config.yaml
hidden_act: "squared_relu"
norm: "rmsnorm"
parallel_block: false
init_std_down: 0.055
train_tokens: 300600000
MLP neurons of a small language model. Each row is named by its layer, matrix (up: input weights) and neuron, and shows model dimensions 128-255. Each number is 500 + 50 x the weight over its row's rms, rounded and kept within 0 to 999. Numbers have three digits each.
After each neuron's rows, "fires on" lists the tokens most often at its 100 highest values on Wikipedia text that the model never trained on.

L4.up924:541468597504448442529574567513489541498515480514517465472611537596493607576519454473520540511477504475501484514475515521495409523530513491478471485470416429452545511443593497485555457509505518472542532464515502592578443515577576578502499441561496630444417566572548529504537605520582484480482447559498549506618425475574597547589496501467483414521376439523488492486434474489497565409545
fires on: "ro", "C", " pro", "E", "M", " It"

L4.up169:602444532399510497501480434554510535468480405513507418482520471486503530483461513507555616454565527406502426459438465466537508519468487574500452571498416500424439544446526458442537502458520543417538528510489549496521495495391495465527479478574555470447582477507523489477500459407478439504394563513553525525503489542522456552512460543514504594491559445495551543498438513465534356490526
fires on: "g", "par", "ct", "s", "it", "bit"

L4.up535:492515472477571471531503487584545465468478437562576508497562432401556487330471472507543529480522552519423490540474535479544596417521484530508504570384485542533415501519534511541595499563503517510380468493458415460556438594441488498443514554511485458483579429440423570541434564437528504518433485488480422499461531581582555438481475507561524440536431553546451494466458487559438452511502
fires on: " pa", "v", " Pa", "cur", " control", " allow"

L4.up484:570543477340455464517570397463553526569540463547492490433501433467466435482500478546632492485507488537432462505561538512412559562530532451552464460455445517455518490478523469491485422376525449558528502522531494468491523473505464431492526508461544463432404537533483521504596481469573481478568487476519594459510486502481565595513423443525464548506465511510603498546488556530636447562544
fires on: "ce", "g", "par", "ag", "ly", "ci"

L4.up573:538584611413511551390555521499501630459548502465563466431430470449589531483547533514408575513422485468565493585587500496484484591564497493522455510566442464376563439520517452529482554472437469555471477435463473461510551478500494471473574504538558486476481400506571546521519477511446522626579582445500416506623492497473506469522462560566456592517479504488459444474529462564508540533453
fires on: " was", "ed", " also", " is", " began", " had"

L4.up851:509571445472368510493508487615559553531645481545550477500460464466573543579520524514597555508484558496518518600497466486520549541492402507539520426489474525454520429466506514429462491544492637514455526463524521543490502434494536452546435481489513391468401535462461539466523535532478489565459571521573511495573562533532367537424474474505461508483513523490476535531490459515527489486506
fires on: " had", "t", " moved", "art", "ent", "ed"

L4.up290:449491469542579500412562449562551392528503471552463541545438492559418583529367482559520389520516506501498458498484473565545497504502528497464485509505413533455506490497553506627494461543539430507446453531548566529497406393545575514479456449456444480478506566498521530502462530555606479506501422419626557477528510440537523553532527421519465492559397427555460512438517455486575492554489
fires on: "ro", "–", " pro", "(", "/", " Pro"

L4.up295:540541512488515480475507493509565510494414544504462534430420499527520555527499498465540422464515476469462478505519522399584571465531516553487419495444523447501443445528522438536598510434537487522431434443533523527512502545466570465454457419455510514489495458571535543559476510578524448505401521503493518461520493536538584552465484483525491463435350360421500498561473548531398502390520
fires on: "s", " of", " (", "ing", "ate"

L4.up387:490476433573446570551445479534485474428551490414561480383470508513544483438438415515492490505443568561525410418535506546387448535533517509579496623497508457579553586449568470466426490511474595485575549484507591520514496473562409525428499536494541462467505445473543438579457393486382380476527526517536587527494545465490506472427443508426521589557500413493499616497538504421525433458474
fires on: "i", ":", "id", " Bi"

L4.up76:478509568515524476493505518527450572556544511558471549492491480434528560383468523552540429501456513465447541604525588554494506517430549505447475414573480480421531532590458477589531555506557452475485462399526476439486528502497529434431434502526574383495527465418541625430547369522502447504495405541489492458443484501490426484422536531487474498501422508440544465421503573418459497396565
fires on: "lu", "u", " of", "ing", " se", " became"

L4.up146:486507534469466505409505497456520398481447524511503503479490445602444524473541472517410509480468478514523469527449487450533456446390487500543523476544508559499489420405487468567465457450458529378551548566541494536495447500451477358528547510469540416499593555507525551511429406453382558465502424421504441487488526586540477423477557496479482542485536469535555575510536462481527589518541
fires on: "s", "a", "lo", " Le", "ar", " Lo"

L4.up953:464551477490433555472564416566455525546488586508546388483503545475539449481526483484511465413391468469367468524567499563424434485423476449535478559485474496527586524499563487508560561413513510558580469468555397472530489500462383507452524560496549527478427471565392511446507430457466550488530516540509505432513558525467494518480499549461427491429478499411521435483445541459463531479415
fires on: "ar", " won", " win", "ning", " in"

L4.up380:513442595478581501411582439471555440465467513546556517497503462488396456530412488470436494484481480471590536478542549472432432471534456448515434540506508485522501410531538559478493534510514419521498507504530507526485523533571584534490587502504521514458448544512499567487468404580489612533514481390549473475453496418445517552522577580404440520519595411577406581550585472539511499481460
fires on: "as", "re", "ni", "o", "os", "ro"

L4.up150:456533482570438500453565455493483443485470467465482362530524459488528522615534463475429483518479567421534550500489563428471544442553529495521514494402433543518504515504532485460438529571574533458481503475442585575459460534436576565542479469508534542444500519431559505580597479465425544553431518473562463448458541505601465452493505456589560563536568555468466501504481509439486521533507
fires on: "s", "S", "T", "ha", "I"

L4.up691:519495485486492463624518589586444534546528451519431503484452440509520510510487513573526490474455661507493554465502461530582518515551567451514446462584469539534526460613512473497564536523503576487498514497507507411433504446427425493469475478513391458473428488577455457524437414510461478544416367469423542501567424528561509417477483509461472416534467494488479482487482484487488450490601
fires on: "ed", "k", "e", "ing", "ct", " to"

L4.up824:536506598447479458469529489549389447478517538474475495590478502414451509546561521419485522553552560499462610501555510402516525543590364546501489532554504577498452509483380448548477509440606538451518478547470566506500530556446507472496431553511492437419535518557496582511517449482449533495484493560434519580470451491533479531453550522560466575466394492490514565550548403472433494568549
fires on: "s", "us", "as"

L4.up124:492481500497403366521462467451480372510500474513463539544402512521573524509446483427485512523461465581501477553446510450449332510441510473442537531463632538391479557400511499536516447481558524482491519434549468485515478521521545560369484516490449532485542580565486480492498499523527500463502484442475500565479482534436435502537587460452489584486457431523532535568402408507480418474548
fires on: "-", "th", "c", "g", "ca"